python train.py --num_hidden_layers=14 --hidden_size=640 --num_attention_heads=10 --num_key_value_heads=1 --head_dim=64 --norm_eps=1e-06 --rope_fraction=0.75 --learning_rate=0.000786 --weight_decay=0.56 --lr_head=0.0106 --schedule="cos" --max_seq_len=2048 --doc_mask=true --train_tokens=955000000
MLP neurons of a small language model. Each row is named by its layer, matrix (gate and up: input weights; down: output weights) and neuron, and shows model dimensions 48-175. Each number is 500 + 50 x the weight over its row's rms, rounded and kept within 0 to 999. Numbers have three digits each. A neuron's up and down rows have the sign that makes its largest values positive.
A block is one neuron, or neurons of one layer that tend to fire together. After each block is what it responds to, as a language model described it from the Wikipedia text at the highest values.

L7.gate758:494531509574561459480472495533527455480471509444476502574491532500443496547509440485533454435572558473588477440521499497529459478563514522486522503502487420574475444450541511443511580457523447481556519524518410549546557487471467593556485480481518556467504523394543546587562502511540515508529495541502541502535489478525463507441452567515503522493496510480483499497499470592496575523451
L7.up758:496457566584532540506564514492510456395491459481455411498504470584539555502485406537505475443535613451399620507397492528579441547531413523503552526569525484505575533446513437501519442481448565454501559353437470558560496485477502516504579469452446546563517507561506453520516503452528476436457564449485476439499581498503507532587467463458528544391504481451501519565471496486453435419408
L7.down758:468482489448455410516551502599544485457509542527557491471580482536486468502517493494570596453492572492497503522491438601645590514472473486516537462516475437515452525419465480521579584508403418592605587428379504509525530531432439556577513500467506573531509552588472553454555499557458492435528492481477528474421481533564544528527475496459528451486519554492528420542515527523533486460461
Description: Number-bound unit completions. Tokens right after a number or ordinal that complete a unit, mostly military: th/rd in 614th and 56th, Air-borne Division, mm, season, term.

L9.gate217:460369508454448473542406518513502528459443544486528518486429523569457480371485478463427497530444538580491519467512483467556536537462644473443538516589401451540452419542468392471522415501493434440449552505450566537550405572511517557452470384524530533487517561476506452648481534473554467463443559509540453539506486529460526498500552470559497448501488425537551481594594519488521540419539
L9.up217:454510452448460529436550515422523576504513514447508500487500556506525512507422500513454514541385573511501470486453547430520544433510523437507609416398568434490466548583477477478567521475508535509476422554481432608501528506537513524539535457494613437471565540459486498477485535541497497518386625527424603642495431605511507441521519437420547568469488513619484513585547552563498471393576
L9.down217:530544393507576525448430480437433497580469522468540455465461498578512458526507486524543448483486551495448487460477507316554454473477529482438615445446461563480575416607484524509457462428478497481560571585520505452505480501406489572475467473560436503493531502516459490530500415491511485444538501515543544471563419500537456446459497468451581531421529522449463408445484531520458429555524
L9.gate478:497492536492548417585514478524444435492488547570445490379469557437488546588545490405503471527493521469476440520554466524496399460607399507526428476495470487450512447518493404534431448530550470555544559453514514529416470578435554525539547455502597519495565509462476553479452477554479567420476479504590531526507437531560484355494486451458484550516459498406478513519524467443535445490498
L9.up478:605504423491475544593493506522557446514444543518374506507461511474456527434552631561519447469490535410521464401567523526461564409510456499494421494441467461430511476392514539523501539492525488483459504539551572508556429490410535556591547461504402510500451454527506681574471539434453574510504515474528516517382436610490535460460532433616558516566465439523519524503496468526515422421626
L9.down478:573549472474452470490564482450563482507469486514481554547475500545503493451509488575471466449525537512542529538430501492520496439415504559481404531485517434530610497492450520495465483526449496490315469460430523439466502432581448497462574490488451455486480525506475531551460500509522447503433432479488505581520508535429450476441552475590456492529503437565450554468526570510508550452510
L9.gate695:305429481496464517506529450492538524560597537511479449440462435473495468439510513460539511435577553544530538478611506347510561522512508508537472530523582585500518508582550488532461491524538556419489503481545537532484559490473498519418362415549481508536545482450502551529543430557548545471564518523460539538483458374436464531590521525463539467483535492438468502487535488491454467485511
L9.up695:500456480487475495556587482456662577519503433529524480529501596491463408492501467515460533484514637564529603466605550464517399562428547380458520445494582482523562474525493482474432472491554517525472505514536572449462536465425566448496454513445386463554506564484556467567516421501504505502582502607466542482506559368440469443553512509459536531415536548458547610498541510518500506477487
L9.down695:475554471563497485496540459508462514543535490528564542559436474534470510478510570597513577559514486500434560453493584554440440412410557584521557461452433520498513543495487513416441504461451431571429555499504523481462508516465571563530582438585435475480538480582484544461470457565439483453389500499549462541439572483513497438494464558517521427497512467516512519479484568492496533515570
L9.gate1567:470484461470423479432531526501498427506539567528505481486439495498519513563553571452444472482500438492505509455555511522459552491418507537434522404560485439488487415408499466547431495530487544501454513489606523497469607460510415446493507439583498560538498603464436406472471471438477332417474488500480542546456438406434437490533520550408448580438437421479513508461464460476476541424498
L9.up1567:436487513494506474465393575462474420557497552607447504519539567542459497527525483382608467470619457486535565423527554474484577476471558578423466429502522459464480544454525474483539637550490579544447505473544477443439563537503407497508505430627512553494522590524477444507480489512483495483570436497475539488518465469490476371511430586442412578525485498485487494483517504480441389440519
L9.down1567:492485499442458530502501546486399438508519512466523563575503426502445479473455521496433485519494465503448556472486527529536519428388460508525462459526515554515524410505420552479441480513548535520501475413533510474420533469603549503475557517539474541492449590533462495410599477515457490493507483449584370492467525480461435522539509538509387468536466518551534482509458559450496497493489
Description: Before an upcoming number. Function words, punctuation or spaces just before a number or measurement, as in "sponges with 75 × 315-mm", "valued at 520bn", "changed to 1100".

L9.gate143:525425449597402443623516586507473500541484493481482474520486517543462578393450494474491507532474458403534526604483576538431373417521484403452448512541497532533461590596491497564418453516514483503512567514537550557547483470466462381524514541654492550548519506494438456567471505614574509641488523420557503417570574507505465451506511436548526486484457486530533524543525478603488483514506
L9.up143:555506563517548452545403438464520575519450594438556483484526544561565473418515501514581629547554570502546554456499514502482449359562512432476532504508485612559522525521485498518351482508514454519562551511492457453511556572483371505445481412474522573491527514535502511517504501555538515654505516545500542401619595494459488510419525562495551454518489461464532519418503497577529541506480
L9.down143:510495552441483526513441541523496515518578354466486461471532551486469505492453576493547512548534539608543575605504576512487460460532560519512545505580415543500521589480530514527503529508552618526378550434448494483496536553541582526502452481500450484529450418541391560533577428413542493580463420464490508547596515471531495462476483602511427505559533488465523548446466484472487580530552
L9.gate235:543490513557511528508440531544477496432515615601392482432517570494455543518515518477426422401485454519419466469548578541482560532487413463596414435486608566502477471514410531523512460431468505447488534489521552624595449455414477504417528426441557495571543418422529543448532464372499515467509533491531414483492453473535496506386415474607593523583548544492590547462545523555433505517459
L9.up235:476572496443561527428518540532371575518594451446576497456571434459413484533453508461509515537522495427495576506545578437357485549504406550463611573675512506407472494480487523522448511498487550555464439476456430520493473482587469402424568552526483511438513447550500562572423557508539548499495462476464528404496462554542526517450528506558565451551419536564532570540637543477479380437473
L9.down235:554521505528443477446537516557524504438477532613494530500531562531491508470467567572520418432563454507530530574556541505531509446541510462529529415413530595594490415508446422481570571479561523531359475504535480473506498565456473520473402469532517505507510517479496575454498486399429491494555444447447452552538503470463518509496518542505451502577528486606383494418432530528540421371586
L9.gate982:488383529587497448525499499498481474498441514459465460538569488332485504547551419541527515484547412492541498523490448507426528525430527450519508479510526572475528475501508422505521465503526551582443472543444549459551428457439507501510533487621525547477490487487562484598585563546607548572390474540618551439537471559477578417475521477496534550504522523488460450550511515473534532499439
L9.up982:540484419445404480525450567510492552570481513567460550509471528447538466488535505469507484551605483547466639546480386458617446390425461456443469535422435471426466550442566405494459509466485506525460472550481475477510362423404452503474527539525596517484484519554446489590558538540534535522536456541440549499577479534443543462476484533393552466514565540578551494464497569524444457423527
L9.down982:400381495506466493468511450548569484537462478442486552533585475493465568465470533489470547440599580541458531503470461547502391447414478484436506455524523608572456550583555538375466416503475443454522496554490513538550501544540489520464538492505485480539516535525411478500463489523509607469470490446546489499455556458453540529529450608505469558546437499486577535586585435507505424360467
L9.gate1374:593512501516447494516514443485502542478485500472451485484558449492520426427598475489528463542485429526514541544534581546445471549570434522388470463523551503471443472467481510582422552548448513498466618466534556491458452472550522438489561469614404587405476519483442539546466539496454518586570603471514538415634544517575526527541573493455446481541467451522430499411419567550450488519497
L9.up1374:526481498432420495483549478502580447505593528522479544413431504506446454534548543489566431599470491477459531499554521412447511531564426519446482476474466604431468569376456544526424499469467479351458444455405431435549475429490452523443483490532523546503473551537451525536581467435511579508451492564621523472590476528604499609455577497488520547565522471509512507442468605525507396464449
L9.down1374:490539470502489607542490537497469484432491469525482530459393507576506538499521550538443502500430508474492482546520547476523514584418416517500481439479583574460415557510586476537418492423588521564551504507521496490560480458585519468452444546505489498463562520578498471542495469401463543472412461494489580498508460458572534521460619503496574599514529514455486446437476460487486445519531
Description: Romance article/name starts. Opening pieces of proper names in lists and tables, mostly Spanish/French articles and particles like La, El, del, de la, du; also other name-initial fragments.

L7.gate1559:489506560574528459450470560486497455491408599531488410543441488581570476551488500461522534459421473429502406418545508625461572488416470494427560495539467459462506354532522540437471463461468485448550461488526500470382427530396542474544449547466486521467544584479458535551502504474472518488518530532458499518451375451466443447489441516471595536493494459586506469424543414603482499447524
L7.up1559:506425524555596495485539494551591510481553506530430497512484487519433537519482444506480568442601515516515519475537594572517560539528586468473500496594510506529384499445475559542454411476482523410483435506617442394549513535542460414522493438413528578581478568551461513485466437545470488442509473463520568547433508494466476493490494492410463548482468578408474522463471369576552462534454
L7.down1559:486554509423452398409544514521475426478474462458521515554485434609365354559510517502497448427442492524485517431494542443478539480452455479457453517546471504503473484521559479469511571497422463476479558483575495447552464527537584428369570552496505423518479507576501452489619529479484488463562530532506556563500415500507570513574602450428540512464477499432586558513475515504473545517494
Description: Predicts an upcoming number. Tokens right before a number, such as the, 's, of, in the, or a space, across sports stats, chart tables, dates and specs.

L7.gate1613:419453574415488558456395458546527498516577505429489572410520455437470433428498458415408461409467491459596553518558439418413541451526509532538516525557507569521421531502480430577493429552503535488558553552498467524388571459588447491550416508588452508497444485538520505508540574474495582498547522470573547519495415577566550502506497426462525461565480480448518538449523487456496443505562
L7.up1613:633528480532558586542494480564531560468529384395574571519482578513455537510410488513528490482463434446480570488506491472486524441489392500489438506525532465491583507606480522491497497547473564509464532536459531465508480478558476520409534527470443411434441417462546569496366411498507470498589516556418437468448476581561517457393493558489522543561545499532482530424544451492476415469603
L7.down1613:517526554470551502444500477574495435477490415428513454477458499482419450519529526445524515502451454587571532619431488493527501580421474489461450568533439426526547457487454486419544501464492491426544436464527458497405474433538560577504515474435530590567471417461503440462451510466507493490483498524501549525388528462480471556511512517560481466431469598424562526466477499476545447524441
Description: Proper-name opening fragments. First word-piece of a multi-token proper name, mostly foreign places and sports clubs in lists, tables and results, e.g. Che(yenne), Alb(a Iulia), Le(ganés).

L9.gate258:560566501517532487427450427513470474451519482456417524504441550503437423491413503476400487579489424569526571512573427532576473546514491554501509542573390496514492566473456504529537542464513453432517465541532482516484412475610437447556544504514495591480536490566486552496470501520548526541588435481570484484570546495463543502491457503573426429513617590480546573450468587475492521513429
L9.up258:456483556492551521544485592483456491499576499482412543526489405494532482476506606515478493597471567535446589607435591523542554451529533520485549497510423506440445503474439443538462490563487409494503554469518508353468488451451452461474568484608581567592476504529425477514522486435549586581551533520551510538593466500457600516586540423524363431378512490497409412563515601586488535473520
L9.down258:524498542538421459518548557448457502501455380518479586506484572465431550523525428443435455479518439516427458507455542502530510512443460588511468482507531515502507577541551471554510526462552511516509617507438541467546482511488463588435545514557553471437499520473523464420501511546502509487526527530469504502572462441468473494443487497539569467398489496481558473583486537491532512472489
L9.gate376:490489539486476555473458550544384580524517581463517475401553468566422483542493494363480515503555537569542410428466414492465538521399504489489537484570428452479448534471411431536486523506511541453576456500618447500562523478498428501494565491525559472501511552484551518445519432465601544437593544460546446500469492515468514495599430531549448473407491458490572518587572432468451459529524
L9.up376:465465407460562573556436483497408569418582489374590518485547400505519501645461528474467570555468480553470448469553551528529534545513391446419524462533558438400530516417447546493403528509524565478485504442506459398561526460568482509531561471530559432536493567435461571408467466511489474453550545585477479527406487467525553465495492608454440506479464460514486494502535547502509444438459
L9.down376:530446506510596465429495508527579463446599506464459464546498462515470552559507381585506464538546426440476492496548532468431480469450439438426484447462557442461648569457563520430504524469460566535547570475416434473514471472519480376429584450536533520472520409532429595468522492519499412580480436477545488486559540494519468468524494506497476499477475504495475529477447535569433559528550
L9.gate603:459480491441517398467493478499380557543575625513594517540513422544536538580513523540552516466445650491521519536519514551497479497519428488424495575495528528619395531449447475549465475441420461503455515421539515522564547514428545443426466434526478471476505465477477527544532564517518482568553542455500432556608587515570555450589568482440552527466532452457561464474446571515493495481514
L9.up603:456478500642541476521530420488511499375547549484522489498458547445479553486545468429568458609571459524463415488484517490467455483463392436528439573393436491606445565501403523427506618496501646570497435476508560487519474487440531526540427464479483480394467488543485585473483427452467519520533457452596524521391519472584566507504434505578508505465466510482476534429573542490475568430514
L9.down603:597555486552510491528437521500505511607514495527486495518518542481491478493518438448474569407516428546470528471494387486530489598564428478482562467497486484444463479507461545552498502484398515566496524590476523434417515493553493543491515603520505605442440518456498478525496491507479526544471389538650482464501436534421438534511534463553485497516477560405395426540460559499502454525428
L9.gate1298:540490454395471417545473468451551500463637507535515517468525559513428415460504449388523516541501492508595435491455516511609483514520579520495400497513480450499486555467421455551563527448603579549485501444589539405484499480438506545517482504502549431481481545463492506538501416473545454498592455489501421456559383470529590472480468455483526558542564483447501459543472485541536497585481
L9.up1298:485497526517465460418487532548479505492482499535547482534386473527430523396507559447478493509578548505533511465520603490534495528399578513499531460545429514512472524447546648478429443462478509501594451481506503582497497443544459558538532491515457552577466495440461535382440426495575520500578480481517526588462444474446511562558559620479465477547447474589509501526440516456464478540490
L9.down1298:561521500355503444474454485478476570483539481460497492536506552453500500528508447504477494552531487507479414492495575592478466480488470393481449407597530545515506509573470501554399557600486545506533443521526427512460549535404517471513480454553494474436521510467527484533463454423632556536490458552481495430498492541557567541477489472379436411450512421460542527526426493536462607485500
Description: Organization and unit references. Relative pronouns (who, that, which) after a named organization or person, plus numbers and ordinals inside military unit names like 4th Cruiser Squadron.

L8.gate718:454448523561475473538504571436460436563498585504436506426579502517396459448474349515501379448543558473496490612580470531482505499410474516482481575466496564531450442552551410559499544516428538494454521500474523543508381565499411491519458524489404431564495533395582373586455475452447506545393555499441505507452477563456508486554506507610513469442527428444442517438501504414472492517513
L8.up718:567560510453522515531520505531522554569463462455420521625600397586627469426508480528484510517464533468441521465523504520428540459430459536431420515562500533460543525474435460502484520494371495460471436544519497436522451436515413452437508455532517448495469474558475447496449534527543542620449563554557508557555508556398504499434535481555461530592503470506537435383467470403508471555565
L8.down718:453559587514552596476514474551459612594469456544558491501526456542480512553362441518554507470502458467526539465510394436538509483434594479448518542524470501430486461499486573370394511502424537487470525572483537426465508484459493480421564430508482478473463519564435612470542534576646560428502534528484525552574475551443442559523454527597535452528483417559571491523459555420522454472509
L8.gate984:505450489515458524511551543529459515563534536538534552457559403475516518546437447507428466404452563501505497434475472501503433546441572502510458508514364590505481479427514496461586514473440491512532476488390477584441504499504496533543419494573554505455493404537480548496425485428513500510443507495476609521489441464505520547517576483466511525409568486581476502517412480491499519429600
L8.up984:579475582429551531521648504525528563516513515495401434512452602502540518525509479456498470571455430439523471536561528586480531558531478529548490467538504490500451561377480481500531448463419530557456463539478518466413440475507553532504525511422505545467432380506517403497509575480486453500500586529443484448467419430511524505514577528474414597458570501612516432486523536488570464519409
L8.down984:544507522527405539539532491491438526594526453468506469494472541574485520453458533454449449510533606390506519566561494531522511599442479552421449497400548532494538560476530512445429592501561518512528443411553498489491513495477503499481525454509487564528389556530496550475535407454506549420463495520518521516544552546430397504499468525577503474486480456503540443509438546526445513542406
L8.gate1072:486581530545476571562438441592526435401535522436371553492447570530471480476526441420372487437439533526533438431498528546450474502472473529558441512583411576508482550551511480452498492461568420432522535476448451466449557518490474496472410423476485573483510473485487485530495479416561480446556528441518450627430456442449499471469467528518470554492568495511453455487454456574496578481448
L8.up1072:414462493573529511447543492521508650439544474511549529448494449492555524518548456424555521452490487485579550524587524476569498505507495481548502454485426436523455482517531538489589532419500495556544507518550538423518482407432445481483499456572470541460556470455521497521523474472460491494536409474415522509471428522589527566512444457455396489499546573458581566563619560511483446446492
L8.down1072:584451425555550488440454552553511531519425534476484602489488477423487525478499515526553487426515491531461468457476522491485454572325467559445498460523547551523475533547565521428511446499510459523580504469488526500518500476421448503530471539462501495514514505454501484475409605529509525518478445415533484615493529504414478462496548444542485462518561467465489507407568547523491476504567
L8.gate1359:474514511529421462541483480542499531476490612483439532563512517541578442520455434512545486542480558533481458601541404448421526452469506493547511440570475642523418554452451467526535516565471493550437484516539408515404525449539545428460365574529573576522442499514514496477570552536493426537469516508526412430436426465459422449481563501468467536493509566567521520485495398535530464559570
L8.up1359:498538436620482574525433490432591476594553514525463486542438430498501491579509461554457431475484477506570581560458519481482464482391476545529578471468495538452417515466421461558542451517503589520530480440562516499511485613512607500424451488450578501485466410467561543551478454415556451494460530576504472463488610563470474429539543593442503545466499458509444507459481446501540505390527
L8.down1359:528549454466628471492591492470530424519487588488537600585464556361406523488503547566497485505496458481495348527523608505589519463404609479505484479451565535528539444479502500607540514491510543593558569398531482483517480445484509485490464505513473593567477578421495582447530445484490497556457491453487530401508463467499467508509632544513492474525507466557427512470553560526484505450459
Description: Name-initial word fragments. First word pieces that begin longer names, mostly particles like De, Le, La, du (DeJohnette, DeMann, Leech), plus other word openings like situ, dissert.

L8.gate165:503469467566440507460540576575529470445459518515500523548462501538526430530501509479469539492481494602461483552486430429488518526457476520392547439562475477480467500482483498547484529487509573448512564432542500467509481556456569451507493444500491461477500644481486422519491455439518534428454463531388466550449427482501523429533483537461514561483508544474549524552541517524455471515474
L8.up165:412473525524453499509523501526439554545501479556463480537486522599563495514531602416551559472512508588515492473369544561530623436535474466473512469497543431416501436506509448620424540519536573474561524439509429454609546523432542581591471468499498422527590562512512513470542490427507530510611495490489528541533476510576469449604442566429444501471529496552493597524455412506409501514460
L8.down165:459517526571507433432522420418550486544502556437487536564513482506474389452401529543445539465489528538507489443462546487566471471466514491518511570523542385566431554518494470439495507486525461505502569447497459472544400547488537528423531457509454440539562612531526539484563410545455486505433515538500455447518450467540499542500526452482514484493509503463492520578547462556437539536536
L8.gate350:529482472515435467533584465491549464440586555521399572538537529515513387560436463453510549514607511505557483573573531485473542559464478459553544450465415513550474507429476475514550562515514496497466482470484562509434524481537546568565498508467467467446497552412534446501482499440467467564420512525521582472532484463621497476460564555468525503475465539478518549414514532478458500471534
L8.up350:496523497540504454496530560578469420423508449505425489437409507454442545547528570445431509458465530554587513593523456417529528595452538405498572460524425517507519510523492509454556514422560535663412487549486502605585589458507521512452477473499467570565499478504553529551503506435503444427530389403573505543484537530486516515458508535531559489507496537552575580466540456613493475503568
L8.down350:497537562542555469439477570567463474459553490519468452570513446398564474419476427459433413492502557541521480579378446518567517462478493484469558497574540569515462445467544460486491537500501544563494589509498533583449390525463571487468468543410464504440532475576502671416452522427473395522479421428481446517596566607534586522602545498399432522441489505496464417463616480522580494434514
L8.gate847:518491497473391517412502568574548472493500603454521489589551499497572332493518515396524513462481491527588533390495538465432548479507529490481437474532521455521484473560545439526478470511493505506484489544498531513562507441533482462599507535563607423522509562511444477492553475535495504457580448539548519604484431481504442445480509544521432517554455464503538499480557432580496521524527
L8.up847:475510527492542510447441501462545404570510545542362431501449472614487451482436489524482448434474434493512557529542484501498445482507537480566457594490402553529473434577568473586494542516448577440526433481571437426456516574449498494507453562487545425579480530508470442505502555429498540448470449520429562497483474492575527464526438546522537623418465578516455587495613537546475490527532
L8.down847:445527567534525524487525619523465503620441498457505507639533507574513401451436493457440482490517441476489498436472484483513513516480496489450565540520521507572459513460508563424458486501592500556483454406501413506556548487458478500553606545509505520474500585459448483429576404508410549506515468486571607532570450495442451482493571584511426460519468470562521402574510473541437490477547
L8.gate1553:505517549551522529458622560634509438434528579565460398506561550478453517496507327377429484537516514483471472436502527519436513557468389603536495480525548518448495529498478494507447469535568547515504476419532466499528519459440432605534472503507544518518620521532503485429474548447436533464478419484509536437449433511618404509528509515530593597472485502534488543516532510484511555399530
L8.up1553:467498487460482500530492506474523506583471557568425507481477613512547574515507546466516528567555477511517477480532524472489473470507601530507539593481488560485500604478535509592512594477473555525504468415480565495514519500477483508580516503471516488520520453544445441491549529450476472465499415350530559541552484403611581372496470462536460467449455527555444472511578540395536499560472
L8.down1553:478497559472523516528526451545494538537496614529484533581503440488480502500463505477409547528559459429530433519531533482563519444381565515501544426574474561475544468562490580571457519462528434418547534360482555456570464508558561526422541431563515527459506520539443508491557421535513487598449572489472488519497404504496472515540556565456492444443520485599466491544493557540419446522501
Description: Before-a-number predictor. Function tokens such as spaces, "(", "|", "of", "and", "the" that directly precede a digit or number, e.g. "has 2", "(1993", "the 150-ton".

L8.gate296:450470565466444464421530452522430513473477497508550449519474477512601463463555513477516477446470591494454441556475399536486523564504461490573459506463469430517472482519475492487501424379480599587520439414457542558471514534443469495528552499528498482366513482521452507542600446544483504620577495527482528517498556463597444441473522575449389485440515567580590483472520455615565539464464
L8.up296:552375626455421470582478493489411550468565447459469423498520533498465426563476591506459500495540564553487493482451558401508485470491599470547564525469582494502481449476622566554479485496516472548583509465486497477521531544543467501463496574512535535529497463466416565490494543460539574473499442570570460491525458486476555518539432482408502492525643533426517570491569512451542489419456
L8.down296:568498570549440516480515466512476579480561391505477477540539434437472485543562515574498411595466493505510511472525486609505530385492503555507465570452518557492508480455513474473504435563488603450529551435517500510509463470528442447503513405432507569410400503510503498487559519480337475473456568508450412395487500499492391483497499483481406477561519585484589541509500500570492511494514
L8.gate473:453555543519502634513495443551445563487600485529428515542507537424473500503508464425469524447476470533563586626468493389462534525515449534471482489478512527513458475525519462548620494504460603464493457492488436536506501517544423488599526498516484506559534426421497518478386580505550499500583436462527482504528523510570490519466540512582527480525557515458512504450476482391454556474481
L8.up473:555491525547499548574502459479395540511488453507501507521461523469497521503401468524565470387508510486480531584451568465500567448557445527544488603487546615517456575408570450461493539496628513509446425599561485475447532508470583418510437429586440436443520495570524508504462569510544483584532437516584441612502540461492620523512532585439513515505444518489479567476510470488439473444501
L8.down473:447494514506504394520500528530446570483551518453496556529464524563466449512582494506523598535536492510569456507636474485444483509478443529354482452592574410501470485514585424479546496477449458547447498513527476438512454545445490438500498516496441481498519526519542566526441541527517503505584466474523438438462550448490496474535434483480499442418390518464557499589615488575505474523518
L8.gate1084:516490556521579556566565504489504554465378486498457505495465387427536474413542538554483481497480484402513493488524526427532445469461406515491500410566572532598433533460449505507556531500483548523414522569493432484577532528448497408566527541513506570431533474471539491545541481476474381475485544489485591512449474546529545584522425496514563474548537404545515471419417365426453477573501
L8.up1084:435493439462472549496554509410481522412530491544500567468523464395535514436525439520531432521546602497518577406503418432449507513429403482514388540564478575474477439547435435396482492547462401528503512547470597493489497570456462471476492486602562496511592508502514480509451533494543490391474522417558537479657498471670519503573436488463416632563487413498444538484574544495485466437489
L8.down1084:531566616502584504439515556534506515477440511409577570576478445499477480491570479495563597457471517462592477462516534513418537526528476462483502325524363484472425446498553501536538535517523538524496476519395547529526555436522403476492600513459442506449393553582565507472423563456401501540498485446556459427519497543423496450467389485555508536537438497520609552532551509520452614443374
L8.gate1197:534523537514548520475529441566387511480494448433485371485577562433519455507506439521516503517491516536512571414445561523481562474516525563516545473464457432489498450544490601407552458497497626488483575558618523539482549471497514465467479481483462592415495515479489522551584480480449451415530446476476487516446477444524497484570505527568563492595601466565453535424501451452511527570458
L8.up1197:487594547410557550380502495484494478542415408517572504460471467497495474470441455419511495530486552554496547439465604581558585556544423406545543393535567460426491526463543511459544515593490523552480461514496487462446451469454460544546572526493520557523408590507553535467481537562536470527513572411510438624452589498596515488421451465487495379550582490422544488544538473497541473546481
L8.down1197:535523566444543532469490494577546565465467531432528503572522499450512467460486467515507539480511511564443422426440499543476456447472548456505463463528458520587686514499495596478522557516502536517463537480523423523378484591511517530459465479452490621443542473492530489518530556449558471547561532528511413549473546445483501500584591496502499475515488496535602469470412438562406513497382
Description: Relative pronouns after nouns. Relative pronouns that, which, who opening a clause right after a noun phrase, e.g. "a material which", "a stage that", "forward who".